config = dict(
    n_layer=18,
    d_model=384,
    n_head=6,
    n_kv_head=1,
    head_dim=96,
    d_mlp=1536,
    vocab_size=8192,
    activation='gelu',
    norm='layernorm',
    norm_place='pre',
    norm_eps=1e-05,
    positions='rope',
    rope_base=10000.0,
    rope_fraction=0.25,
    qk_norm=False,
    attn_scale=0.102,
    bias='none',
    tie_embeddings=True,
    parallel_block=True,
    init='normal',
    init_std_qkv=0.0224,
    init_std_o=0.0,
    init_std_up=0.0224,
    init_std_down=0.0,
    optimizer='muon_variant',
    lr=0.00126,
    weight_decay=0.0,
    lr_head=0.00648,
    grad_clip=1.0,
    warmup_steps=200,
    schedule='wsd',
    decay_fraction=1.0,
    decay_shape='linear',
    final_lr_fraction=0.0,
    batch_tokens=131072,
    seq_len=1024,
    doc_mask=False,
    train_tokens=598300000,
    steps=4565,
    dataset='wikipedia_en',
)
MLP neurons of a small language model. Each row is named by its layer, matrix (up: input weights; down: output weights) and neuron, and shows model dimensions 112-207. Each number is 128 + 24 x the weight over its row's rms, rounded and kept within 0 to 255. Numbers have three digits each.
After each neuron's rows, "fires on" lists the tokens most often at its 100 highest values on Wikipedia text that the model never trained on; "fires before" lists the tokens most often just after its 100 highest values on Wikipedia text that the model never trained on.

L14.up1309:136081130139140092145136130125123083128140117136125135115132140091118106127103113153146100112109107146122143123135105099101155128103114156106168122155125140148098133108111079158150155112143129085164110177151151101152073098100092128100120144157109066108147093118057132141106126177139090083
L14.down1309:135160120162087137141110127086099119145115153131147139134155108173142102152126140128137156129150099093145106142136085173148140105138126180135133094135144130109118112158110156137127142094078114125111114132137114138077166123124125132152122086151081146142078134198149117150146134112127123155
fires on: "p", " p"
fires before: ",", " |", ".", "ri"

L14.up576:163163130112105104119149074164127149123136111128107123106138158112103120126145120103123114181128135099152132178123117096091141138151119125158110109170141098108144149148155147193152108112155095134171133096094149163151132162134106117171130160155146141106164147121136110148158123139113124123
L14.down576:103112076150116107172105165089152108150137140136111152161124096148170121152169109133146135112133129132120125141133146126119113096123113128104195163129148146119103147123106058132105161119110145091109079131156101109144131125154118147112129114115086081149090140091135111074128101097133129119
fires on: "=", "|", " Synonyms", " −"
fires before: "=", " |", ":"

L14.up210:106130097112128137137079149175109126116091140107146078153134127149086137123103183106140152120115115096135113112128137138134125107077094097133189140108123165140150200125137128110143133139136114133117107125115127107147131112138097160125138172095123138127112085100091151180101134132148149085
L14.down210:140145138114136128137160064130143117126118093156117125144130129170097096125170128102150166149127122140145133161142099115153123112127109138137090175107164126141125173158138096136112052118141143118156119109128152148134169138114138127117131115138150109124164125150114140118086179155094116130
fires on: "'", " it", " It", "It", "ona", " she"
fires before: "s", "'", " is", " was", "l", "ll"

L7.up1161:079108144178168137133138106080165115139088124138157111093121132102094132139185118089105148102119140123125145113173117119151121164152102107092129095143142104168162117149122159141121171123134083141116136133104119121086128135145116119127126200089148103109160136136124134096154085113114119106
L7.down1161:126126151153139165141133132136161141144156121121125141177151118174134098163118131126147130140123142100175134092140122121159125111095121127130154175122109137119119153088164132104135113082114135121153086132122115121144147117113136103152131095113111127119081072121115092176106166182142133153
fires on: ".", "\n", "\n\n"
fires before: "|", "\n\n", " The"

L7.up115:073100118110115109096127112098147119136126132143139074128184145149147158112144149165118119114110154160118174116162107102092164125145144143099152115062109117159169136124132122145135139118118119161122117099127087124129115159107160143130141155120120114094128121188147113113142108083162128134
L7.down115:123118128096099116137120170142140124159096139168148138093166125118144106144066088123159176160137128092130140098097114135162159107124126153167128119105151089138103149130109171132125103146111127127155131161134135140120110152143134099158137116114103149173121125101108138138103138154107176116
fires on: "p", "ti", " time", "ta", " However", "="
fires before: ",", "on", "ona", "="

L14.up504:138124168108136154107146136124114112142123136102122148105172100109100089107129154115139132140116154114126102143130112127127117090117114110138131114108113117077181178128117125148135124093134159107136136168169111144145136153137133152189127094140107120142109142158164101142077171114123138128
L14.down504:100153164093108094131121103159105108117144158143117139118124136152122148164117203148119135165144126094141153141146141101127148126160099175141123144135105115147140102140100128101081156139112096145102096096129098086065117123123173123097119136144094154143130132147155115127150132110135140116
fires on: "\n ", "\n", " |", "\n   ", "rs", "="
fires before: " -", " Votes", "|", "=", "-", "y"

L11.up1206:137111104122145131138159144163112127145115122114158113108103115144133143151130084175107109107148114122114132123075131131140108121131163137109098135148129117085133180147129189109141164124130101126155130127115160120120153135136116158116116158075139098112139092104153072121096174157099106110
L11.down1206:105113155091150139131150166124118163147165164075149127156086155147132187158125122138121129161129138097124118127116106098108103116134107102126142096112130177174114120131100142120166135146135116096166140134129110146087167154144138124119146143133155149112098172153132145124129155112147140116
fires on: "|", "\n", " |"
fires before: "-", "\n"

L7.up1302:139150151099145139142124102126153132111105177150135166098142187106112150136182126125157117122142163125134160107112131100134159112106130112105150111105126118123155114143122133113112131177113117153117144113119180118110156130124107131121154171163107146114164146111168110084112098085092171125
L7.down1302:147135144166149095115138119093149107113112098173130117145112142123099098125138136109135141123128130103124100161099136145137110111128150132156167118181108128118151135121159119083096179099123178158079171124136103099123103158104107093112125110121162110138132154163091112160095159097135151174
fires on: "p", "ph", " /"
fires before: ",", " (", " |"

L7.up964:203135140107124139089103145141091084186105116145155146124115132114091145115111156128088131074108131101134138146123087095151140114094133137144095092128127118148146114142091160145125071170099130130125116121090100133089138129134112164112128115143117098091120118093148097137096131134110116152
L7.down964:161090110100142118105118112084125159140128121129166099168118130159124114122137136137149120130123174175136128123142157134122118137123129138117130105139131157100142120121116142106140158109161096148135121151105143166112143138133169159143188090150114117119115124128123065110126115149113118184
fires on: ".", "\n"
fires before: "\n\n", " The", "-", " In", " He", "\n"

L7.up13:173112111133100151102114161122157153147139102116154128063132138100073074128145110193156101106139141087165106115112166110112113189106152118099121125137140128129149097112130135147156163120148117106125144129140142112157116129150113146137154160110156118130119140124139099088121130151154080110
L7.down13:116166111141113107160107103157131100059118161118127121112136153201091112131124138151099098127110087140103127160156118124110115133103111160154119126118076122147075163166149117141128107102109121103108116160143119125149160107159103112141139097123111133131126150074140110141148140131135168163
fires on: " =", "bit", " Do"
fires before: "=", " the"

L11.up1438:140125117144150169146141144088180096174143125129162156122139122087159089134166114171139145113163138130145116107118125091144148140115122101143109074105106182079147114141160127131125098144152179134145094111146092129128135138136155112130124133181146132090082153157140098162084142108098079093
L11.down1438:112114143115105125108125104144125132151109123117112149116129129168140148145129138088108155135182158123126141157132124054145128098157136142106141103119135108174138140162156127127113123152125108124166126126108128134121130119125091145135110146119080192148174069088153152095148095144075139099
fires on: " =", "=", " increase", "s"
fires before: "=", "s"

L7.up426:098149130135104143136113116129137121145119086109135165120119108134122129126126148143126115101081113145157102106153131114148139120145162124126132132163132124146152104114096186129153113121128110146148124119069174130129088096151141135103186161117088128097115110118164118174117154117102083139
L7.down426:156094127162142104163133129154114092123101141097130137150112149129110155121146136107115113153130134133126101153124134154135127127095114135138121109132160146173118150108132125114133171137153143125128099120155106147147140145113128132157117145100138135137109148111098110139093173126132127157
fires on: "'", "–"
fires before: "s", "1"

L7.up526:112144168130073123127112111127138150099122128139140112097118109179177144169112129128123109148092168131155092112149146156093066117144079097106127119122097126146079151136114067124134099109182170119175118126163097158141152098140077132189116148100152127130116121190156191118161161137119147148
L7.down526:139116133105130142137165178148128131147109129144082136130128145127123121135125101145091134129119078102102117145076143119128090154168120142115127128132138177105139126140101178157120161134104148128132165113121127163130083151171143147118129165143093124137118131088133134100149068112097126094
fires on: " =", " m", "-", "0", "–"
fires before: "="

L7.up577:172083137126158180110151157114143102112132119109139117136127113132142155121155113149138133109150064124140102112096159150095169140154113125148175149109132105121130161116119145130109106182108153155116105122122132076118102158129089163182141180137121143108114154132096139175165121134084146117
L7.down577:130119091096141098093130120150101105146102117101119098112144100116142083118130162115082105116130177119131111087114142101174134119122117100119114179139125172163085124177137141120111146094157101121138161157119149161133103139148173093081141106104125111165119150137135087156116146093147140156
fires on: "p", "ix"
fires before: ",", " |", "ed"

L11.up708:098160139132163107155105093141141122138103155097137114151146089127133172150066111122127135138114156140155154173110101123122157134165133124138120150125125164118075146128138123118116170127156096133174110130126139144126128150135147138118109128157139128120094129133172118134157093105130115145
L11.down708:103135150115107117139156141113147161143143159157118106095155138167106172082129173142091149125171129154140142107126122132129146162147130116121165106140171122159164102084138166155105093131114135117105142144164151111117149117165131134104130114152152112082123091128175118111163127095135115140
fires on: "|", "\n", " an", " Bu"
fires before: "-", " Party", " No", " Year"

L7.up22:124144146119097089106160141110119152097107147091134123095094141099132136105113132114117179081118107126143130120091126143158100122156122133066134104132125088106148149114117169128123134129176190175162115132139135112099117110126096110117111124088127159123132066102171102123132131135124116098
L7.down22:133143122122103150109106160151098117129184113077111144155098137110100115157150168138147112161090167126138078165127160124137101101164113138162134138073151146125156116116097106096149169134107146120129104130097174115122165127175130108182142166134054101127131096181129114105119079153129136127
fires on: ".", "\n", "\n\n"
fires before: "-", "|", "\n\n", " The"

L11.up721:138119154155085086124134185109081130131129156125108162107138136074103131154151127170156086134165109146136119140100121133144113124173146116161129113104115130119116130144113135084124143137124138144135192118120165147128150127159123140122114109139124089091107085103123119153138168142088127145
L11.down721:150125122082107150134169114153108166148126142081136133102124119143168125191101138119130121112147151119098167140122124134118120148111098147154087129152155088152102131104172091145122112104122136100143155132119163176185129112138102118124086114124136111169174132157092156111139144153121116098
fires on: " during", "=", " =", " During", "During"
fires before: " the", "="

L7.up1215:120134169120133133128141110142140122137085128133146065147124077124129091169161131120109129091156143152070120092152107127116124103125137146105127150074101093146159116135143142079141087147165169133124134098127108144126107076127155121116162130140134109126168120172133124139164156098103150141
L7.down1215:121110140085111099140160114087111155138140075120104145086105147133123134067133094149142134098111102127148141124097148165101156143111108136130135133126112176117104106131137155086149169151106168094206095146139137117110134104105149117111108113110102104137112172132119116109110117146174079128
fires on: "p", " households"
fires before: ",", " |"

L7.up1218:148122115136091138126163142109145144134167125110143124117128155167123135139133120127117157136174159128105106105103111159094145150144144118121095127174143154130130114154143116122149135139169145117125138135194079128150172120157102178124128124131103095126138099114131104151093101133135095149
L7.down1218:126108151149126149131123196104108122108105152156100112129134118115106133128166133143106104117089078143102171165141139103183123119111128138128198164123135117082120160138122154127123132092109169132119123138109151152113113157110116124141142109084158172116139144104098110058123117138131165072
fires on: " =", "st", "ill", "nt", "="
fires before: "=", "ing"

L7.up688:157142114114132116156141106092195149127129094139112161139149147128101131109146137153138117101142146140130147103112151102113150126124163125074112142100130115117110113121154108109144120125152121099129138127110092111121129154147139124133159132160158166142117153132128103102123156153152096185
L7.down688:102146163120139156112088111154089130120115109156106128106123128093120130138150123091123120197105140116134133122154142186135131091146115128196108121140134124130171101150164159153131141149110152155145091092138124161121119105129104151145130118152144103102156117158134102175169146131147106151
fires on: " =", "lla", "asi"
fires before: "="

L14.up1518:143104105125163134110136136120125118114123159150145165142095118158090120145145123128169162134118142129105138101109156158148124110174129118074125133154132164086131110105090127132176137138151138125104113157095122155076117117179114104155094146119111144139127123099128121092137178140113135111
L14.down1518:111126076092173116110156157140123121119184181128128140089079118106130141147101132127092174085113131150136094123119080143142115090120127126135116107120097121144140086126169163136090126109083124112104105083096099132088080110092093164148137108158143137118104118098116138127112175071074088107
fires on: "'", "’", "lu"
fires before: "s", "m", "ve"

L14.up1382:134116179139125125108154131101108116126103161105066144149149132105146114125125119103124075041124113118156202125130076108128148169122140141109147138099144134154096140155132080124132130161113143134158162160148129090135117122129131096136169106119081113133122135125129110118133140132089170080
L14.down1382:111125081093110134127096137150143145124150152118150131132136129175114142122156128125140155150134161124059093111150179130120146072114115165141134144172111098136118114090126158143111155103094137147137104084101143142138104083075126104152110158188103128117141131108160091151154117123167093118
fires on: "p", " c", " M"
fires before: ",", ".", "\"", " is", "15"

L7.up1179:131147148135133099141152147105146133113049092151136106141157117132158130126125142128116147077095141120112124135114138152130110150133130168135114154119118115116158084128135151139138131114148131154115108131130137157101157153184150196111120192103112110107086083104145118129153121136152116097
L7.down1179:178161100208171123099138150135114138094120126133122140152077098136111080107087127119090141142164112164117143121120111059108130124105145132168202111140157092131107184153146111097122144132137123101090146140107109122091072137130124115123105070120093143117147172146169091082101102153090145110
fires on: ".", "\n", "\n\n"
fires before: "|", "\n\n", " The", "="

L7.up407:128153158098089139122100154132156090104103132154145131152107114120070117070132117111140137156141115118091156158126122148070141130122170130124112162165158133102130133125102122142146139097146152140144134112092142162130089129106113165146118155141095135105114108139079179147093126133133172100
L7.down407:089114121125145105127110136137102140122128130119123130120132156150141128158119150112141101162143139143131084151135101161179162108118128142119112167130109138129138148129099093089116146143098134115112173126161153146147156109142151086160177097103151129135117095163117146142124129144115106145
fires on: " =", "=", "ns", "ova"
fires before: "=", "\n\n"

L11.up406:123112140131142155144142162141133109115142125109165138089152134097151125102063135141139151097114127099150125178105088117123117101125156108126145122148132085109164120176070124144052134156142112064138130101146138151099163109102106167151119149128153088118106138150094109112123152141171117123
L11.down406:102106093105104068127121149127133134116128115163134138113154134117112112109128093152143122143130102149106096096108116167136133113099106149177110138118102143146156135143194161128134157107104150175164110174124125106127111144116141121148114104110097148137165094123117122143138123137105130085
fires on: " 1", "-", "0", " 0", " of"
fires before: "–", "|", ")", ",", " /"

L2.up773:122160139116101141099100111115122150071154184125106147105125155118104096111114139115178113139116118105109163092171124116119113134122152107099093144134137087169120147130107175121148130137149088115140105131134140138138137142108167158088145127114112121153154111099184150169171106141130131129
L2.down773:126115128137094118159118147140128155132138142143107083113128140095155102113113155124116133162121148164111105142074152103163128160107126103105096118180154152099128128135130167133103168131133130114095147140131078163095119109152159107122157100140104149080114066147141097160064140126128094102
fires on: " D", " Kra"
fires before: ".", "A", "T", "O", "AR", "k"

L11.up824:138138117104118123115145134146140124135122138133158140124131152144117108123144139123111109127099075082122139134149100111114162164084089115141128141135151115115141123170157094117144147126148121159147165122129144152067110157172095151169115146118158166115115121113105102131101134106111090097
L11.down824:120165141116126082079145114115136141123165138131110154123139117106112179146132163078101085147138174127182175179155157106114109137099095118150179177097119155090105132100105115122140125120119152083149076097108119150153154097099119149107133155129116114160157154166158127103184108093128159157
fires on: "=", " ="
fires before: "=", "\n\n", "\n"

L7.up805:150087132147100172111138128156131169146115107122107122135113149172136136170115176124121170111134118135156114122138113111114110106153112091131095116118099140148114136113111132186132135113141124142112147146096140081146123102131113131154143160145095097156131127157146121148155123105136130147
L7.down805:133153118125145097130095138114135079151155115097118124127141145135085107097131083142091138185137186128139102095093156181097150156124145155134108144112128119141126136137106103130118124159130136106124146134141102170118129121133116137138140110143184094141081141177117137122123167122176118096
fires on: " =", "ing"
fires before: "\n\n", "="